config = dict(
    intermediate_size=768,
    norm_place='pre',
    norm_eps=1e-05,
    positions='learned+rope',
    bias='qkv',
    init_std_qkv=0.0391,
    init_std_o=0.0,
    init_std_up=0.0391,
    beta1=0.9,
    warmup_steps=513,
    max_steps=5049,
)
MLP neurons of a small language model. Each row is named by its layer, matrix (gate and up: input weights; down: output weights) and neuron, and shows model dimensions 208-303. Each number is 500 + 25 x the weight over its row's rms, rounded and kept within 0 to 999. Numbers have three digits each. A neuron's up and down rows have the sign that makes its largest values positive.
After each neuron's rows, "fires before" lists the tokens most often just after its 100 highest values on Wikipedia text that the model never trained on.

L2.gate5:518548528493511538484497501465487467505496490460532540556515447436486529528481486508521499502467507501440477490464537492494513484468536507468458486497520494505520488502448505489485525504507481582509534470498528488492469542448510459507499514494498479489524514532477492521499499510479480511
L2.up5:491517495491517508530491528472499438504495522514487468482504476529450514481536478546491481515547476490497522501526524459462516516513569538495522502489466509482510530490496472477501523466497529529497476533514483486526515480496518483468529469494525504525485497476490551471477530521464528497
L2.down5:478487542452519549519523525500488506516548525447479499564495529522485476479543489459522512509484516483469499541530500488489507517503503483450460530522475517486507474478470536461491494473463489506519495502475472545480506508523521455541497518525490488531519494517524488559515510511487519468
fires before: "% ", ") "

L4.gate595:458521470497526500488508463510520481508509546511521503497466501501493522455523507502456535464480492480507494503473506449469535504530549530471539460466540469477519461506474496496558483499502525518503490500458475467509517515493500508565520475465507492523497493516511526477540521476470493508
L4.up595:521481532464555482485510476473533491535469503493443500496488478485475487477517547542468515527524482498528503539485475497542483510498518516526528486524520552480471497522565518528491526499526527493468513485499498497491479514544478489498468519478486493485507494536468498468543502527546476519
L4.down595:509477540508523524491495471499481488513485498522542479473480517499538505503454525469537510509518469544486476469511521502494542521540451450510506548466480518473484464525528515490517527488532528500489491520471540476489500514503501499502486547517496490486517511473526504517552478524476463539
fires before: ", ", ". ", ".", "ist ", "=="

L2.gate690:481500475487509506522512492460528477556496489484532473543516462499499498509470500530475492545473516487465517531511528480478468499541477507488488496522488506492462512510530486512464502461472503531498505500456458478514540499518532447533497462472473509486527464479488528522512446509516489486
L2.up690:546499456534548554473518528497472536460515479455510535477473483484501487526501526515535480522472445529490529533523489516442518457504469540512484466542522479477538488531498482541484517481523514463469504482510517484466498488520466512486495516503487528461494490553507491488479526499490504510
L2.down690:504522468497514515498500485533491523473547474531499508472529514505459456461483509486537505507498532477488512512516538458512466507508485476534516529491482497513528484541484475487504495516503488454498518481487470501473534494534498510478542494435484521505492484503472547488465496494485444479
fires before: "\n", "\n\n"

L4.gate15:487511486488483524496498520470516519548542489478526466502504511545511515479542494501520518520516517509495465524495460492560529518448476495479477486471548489499480524472508501511462480478564453517561513475485515496482494501482429516506474526543477499468555500500518503478494485520486497519
L4.up15:501533466491505521468494532458520463544511486496495494534481497482536476518505521495528481511467443469496479477496459502543472497490521506481487520503471480472513547494479509486455503476504479489543518489526478509507485525497460461537489488521463528518463462491479455489490507503503546527
L4.down15:519490450517505472479554476512513521485511542503518480554518549520533488502546489503475508462539500491481490506523508498487458459500482502480520500510512510525504513542495521481507500519495498519524473476503549553535489466500502540476482451487556509535533532478518498521446507507466489454
fires before: "5", "6", "8", "7", "4", "5 "

L4.gate83:472532469516520484457491487496458521528487487524501513458512473542529492487472511502496504493506508490508518540484523532451520498535478552517523464507457533511545485540519512483509509515499472515508491494489488465516438445494528482463487429542475529532462490470502479478455475510497466431
L4.up83:517532488524485502506438504515490494522508451541509480489499509486485523508509544461521511482479484545516531486515527483506544464504498552470522465473503493508505505555548447506505417513495502515480484510532493507522494502534491531476534506499459541502501547491501477493528482457510485503
L4.down83:467565519498531505460487535449498508520507506503488519509509523476488532483462502479526534484505483547464497505520454489493498515494510493455476493501495460509497493501476472470499514535518506462458471470494455527530487497483498489465513523489488478525494487467502557483464493508455459466
fires before: "\n", "\n\n", "\n    "

L2.gate488:470523485464483542523482499508524518480452485464531508535526476517491474521495498449470478490525509482447471508474505522475538506559532474488484484502471518526548512519483536482519499507514529536488539452479474524481494563485480519491505498535533503527493486533470502513481451443499458506
L2.up488:547503516517480455540458494490477532458526504517498494463526542482514468520487492503494471517499491485494549527503540510481550518486549504526483494490477528481503501542485480518483525505489482465525463479534519502490442489471531468483484473540472496497566557537481481499449521522482455508
L2.down488:510532509521530500519441495491476517512563482524476509495483461517478509475480514499477514507459518535533550540498521465533575469490491511545518462439468519490526530505507470476484520456492515535464497504478469542500504489481507478495466478467504515469503488529496485483476526532483419508
fires before: "s "

L4.gate177:528540464549521497480547453521542459497541499500486496485481522488527492468467554515505476525515484484493493493484444495518485500482554498477490475501494560461542498495476497483511463522536553501503508506508491518483508496501510551533470465520514495466515465449493517492527511507505515485
L4.up177:527525503494504462503507485457515522486464535505526456534518528555505470518528505532499509531487478492497529505503515515450493476492439498559517526527467515507493461483480472526512481512467464476488514515504470523488538483496509473466515494474475508513523510532484460426517512438459524529
L4.down177:459479506484503505521464516519489483498513525495490566513511500468555479503513495474464512495497502503503508520524521511545519502518469539503481552537531477534478474497513506472501464474502513533487476500536519504484532463499486466512522507498517481477475455500507538518509507495493485496
fires before: "s "

L2.gate458:479535472497541498489469488493466570522463528484471504499555512522476496489512505518501483518532526502505473515473505484518539502530505479520492523462483495482496479543505517530534498522519463542502508493511457510496467532533532511492485462462522500509517479497482513519468490519528506530
L2.up458:556505473508547481485546489502511494504474482513492487516483511492466495482467495490476485476495471534456487488520486472544521480506506533479505499483507500488492527528473535481473518478503487504517520491504476529529508502494478469512506500493515547523476462466495505506530495470456529475
L2.down458:479531506524526527475463513504498452524468486448507519494515496556542536473515462506486463523462541492536477518481533451463472502475467462528472498471502517519524527498526528498534505497503494483513520488502501472515487460506518466477514492488506467489497514501482518517500528502509459523
fires before: ", ", ". ", ".", "\n"

L2.gate376:529502502514461536530525514497546520499480525510502503468535525522513458511514477501496478471533476508505479481512505476534515480514533486497484535544489472514502510508492554497496490519521485518489480482542478472514511485514518498502468479508485491545469509472524467502484526477487516489
L2.up376:524473519506498532539525515510515502539526522513530530474507476456507488509550502515497481515492495480490517503503504515450527479491528510462489463525516510518544486502512482509484521480516495520516514514466478483479498484489484510545540445500528489518482530513501463529483522480483482482
L2.down376:499489491437506486547508511525487508487459459516500482542499508513468478493488484503496526489477502533507466497482516480507493541507465502534519466530467504497520473494474482495531509513501555531424510582521462518501504491532500521523504520502542504505519498492516537484500475531499506550
fires before: "201", "202", "200", "199", "198"

L6.gate501:454525511519471483473509526506502521492522522521515519525464537526501541544526524498515491528488483532487472465523494459500486519535506520469522519515500505496501465516482536477510482529520505538504514471491446511461490450537512467473497520482479515514517504550508453509484482463527491484
L6.up501:556471497498500502463503500493517488483527508490541542480561475505537447494491478500478515518547511488506505467504465461469507508514516472490464506558477525555535502523467539502495498483505493487494523516453467471512479524485513499449475517483547486503470499460513503503511452533524489466
L6.down501:532506488516503519520491492473456529515531480510478499492475504526507533485473478487500495474472484518468509467548518492515471515466499486460484502534523454469504499501516471526486507491509491503515511458548482494517515499534486482510499492552521463505498520471484452512496536498498506490
fires before: "\n\n", "of "

L2.gate444:487533516496540503517489483468498472510529516518518497490501488472505497538516460507465524537455460522494511487478507496513434478495522507478488510496556490527556412501515541544488482508483526508518540479431507512511487538468499523442525455500461507558522519460511512471526524526518496470
L2.up444:451498477512520499512491486510475510466512462474521496534487497478469480481490538465521512526528481494510497463494507493497445527488499525520541475498528545457520502461486504483491524502508525504512504517516536502515517522472500511479487539468522462477468528529509446486493491495501474506
L2.down444:504513534511513499479531449490476495520467520537539483448458480505522496541542485508519538504476497531498463437520483497463513547477512512511507470504492488507514507519520498504512470521497487454487444489512537501513462509480480521475519521523500469511493504498509473499545500520480488466
fires before: "3", "2", "4", "6", "5"

L2.gate588:552489490478503512516504497478498472503547539505497499510503514503483504553490501491453485472521491504453476482470461489476515471483497487493484500485515490479491484524473469477488465518483486464475506531482500555447500477453476510420482470551503449544508489526510478477462533452473478485
L2.up588:536484491475489527498460491464479458490531489481465474508453492512472458489463536513507515525488500485523492466500481476546482483539502514504505503523479530555535473503518512537527474516511502444536559445513473511485541499509472506512498504515469513452517470454503492552496519480482531472
L2.down588:510504501512502498478478524494471513467546496486497487487503523520473451479488501496498479533536512436533511470496493496532509508473465486558446532509497536541483541523515460520479478469500508445539486527528519501469498467480528536487501500492498493521478445548476486533517499500519471529
fires before: "s ", "of "

L2.gate110:496466513497491524518478481507471457507509492499516500550448469486467503494512540482504493510499512489528483507442534495535498454532485470497466503475473483501517497520524511532514572514521526462500499514552541472494480551485514513497502484456494512504510496455495506475462475506490504492
L2.up110:480509478465496483502469477505491516501495527480545475497511525539489491488515511502485504463543520527464517484516530491513490505508456466475437518512492531529459492476503494503480506559540502496474476557513498502511538532541467500485536482472455517463473471554503514521469441531462526524
L2.down110:479555502502501479496479545515500515544536519516507462559528508540498495472532481501491465518450490513513470547491477484499518503548543479478507493466469502545537483538523499488493502497493482501519530513460512526540483469485527503494489514502505499515496517504473505496508554462477497473
fires before: "\n\n"

L6.gate436:471487462489510515511479505491514490510486487499495480497487491505500449521505510446483524539488488516461486511514458475490465537497488495507504498488519542480530480520512521514504529493504490484513494466548513519493523538507523519476492492515493520492523523510487527520555567534474474531
L6.up436:471545521500451489483477489491489476485474506504448501502513523510497467493545543560516499541549486518497536529482497520477522531550491504478512535514564510486498515485473496549536504482477502468527462538479490519501512488512560538488472495484501450476485506486497510484508512491505498497
L6.down436:526509517477472516459502493456545498515469521512478495477527502486539506483461517540546498471487463559516488550505495482503487535522494500511516472488527499482505511452478492511491519531444499513502475518477508490518490497493509523497484521512510471488500476485507540519499453535480527503
fires before: "E ", "5", "5 ", "ros", "4", "r"

L4.gate280:502546533546502514496553479494486491468497506509493506503531543502473451502525469499454464508461477462500509521527513466500506480478517496526465463450481521501459524544525475503495515501486497528538520477507506482509492523444484525498444519519481517556518460529506459509507493494507515478
L4.up280:480499464493508526495496491486456512506496480463490480489505496516498532512497533521535488513524488507496509499505494490536522529543512468525502483486483511550481544507510524485526506476515543515547488517517464508466525527482487485491482468492512491498486502501495549511517472512556481521
L4.down280:452480495515483475471521504522488509469461515516467507529531502484515428501493479492528503496492565497517490509477499556455475512487461477510499537504500514505512425497480514494480484499484490418450482497514477510501458485500539496501491512509487501457476487535521495542490525496487470519
fires before: "\n\n", "\n"

L2.gate493:531491521482514567511477494546494516460479501554490502537510508534521485528488469465478498551534476529494503495461524521511488538507493469479527506511538503469521544481505470536562477497495516541503518496498509526546454525503569493545490485469508515495519546485494481474498507510536503498
L2.up493:507487489515477481472489534483542521521522514491524481486532538519540463505505478454521514509512507529471504519496523504461503516534542502519505491517503527489506470557515469505482469520499492485544520546537511478503512531522474491478480464489510549479506492507483494502508508501472461521
L2.down493:486531531508515543495457458515507517534492470554466510527506512469484492482511498449487503543476517537507511465498519492507513516499506450504555517558503497514527490475482508506532529473488477573485463519475504524566503533493497496518457486491544470493517502475458512494536488519514470479
fires before: ", "

L6.gate96:548493473524541535479495461518474521512530495492494499520459470511473486483481521507533514503517491508493457445481486462531476480486535498542486533491515500492516469495510455494492517496516478479501507462570507491509482474505530482523525475530501495519516477496514504520491465530498457525
L6.up96:509555487488547500504497460532489447463514509496488553477501502472490491502480478471481498497481470527534496455528506470509501527477566503489444537522472494480508485479492498488481528498488474460480480504520472532464469517494517491516465516496491520535519508504491484488488472493474490527
L6.down96:540500537491491499490508474473485492514504513514524507480497514491460481467495500527490463548504547485545516498512503481469496468532498498490491526434497516503517484440459525469489510496492512475524501513476483474511451511520475524488506527489497513474503533481483589483533500486504526527
fires before: "of ", "in ", "and ", "that "

L6.gate423:488510506482473528529488460515485506549510480525497493512525505523461485492478528492483513503501532529524450536533472445461483494527486495472516495516476451496506479512555482498490515508493466505545508477453493497504466543515459524522500492481515507476521488540485508510514484511463522528
L6.up423:504485510519549496500465503453534517497519501469499476508492431518552503461478514463491449453530532483466513477508494526498530466543514500450471486431531486477473480491498497507494537483463478462538509498478482517498488553500461456475528523503539474508479495487491465499477472486483487467
L6.down423:493486522536497516444490476511468517500470491505556505468527545523515510489527518510522519504481457494473521500499487509543483473487519530541514496531494480481514482527477521489513500511545461522486525494510511470487461500506521510503473458488500489500525488517478492477468489527487527487
fires before: "\n", "; ", ", ", ". ", "s"

L2.gate268:468549499468465508495471501512484460463475508504554470521525489488500574490514515482512502508528517507440498482460536500548518527466518480492503493562530521516495490510494540476486504510468511482484462478480482538498505485484467539450524500478475503520538496459517500477508551489496438503
L2.up268:497517511493524539565514517528525483461511497479513528514466481497484480495462486547504465499493548507464481493513518467500532508446491512517510497499510495482536445508446476517487476497518495507472503524519481530483485522495477475468450521462494454492475474501541485522556461481469456545
L2.down268:501434488539483498488486514470460525517496509500501495506486531569513482478470481507495504514532544526526502509447495500487517494495470456470524478486489456474489553526514507564529557510472506493488500534510478517542466484480509550516517525493493502489502509457480552507460506480447531512
fires before: "202", "200", "197", "201", "199"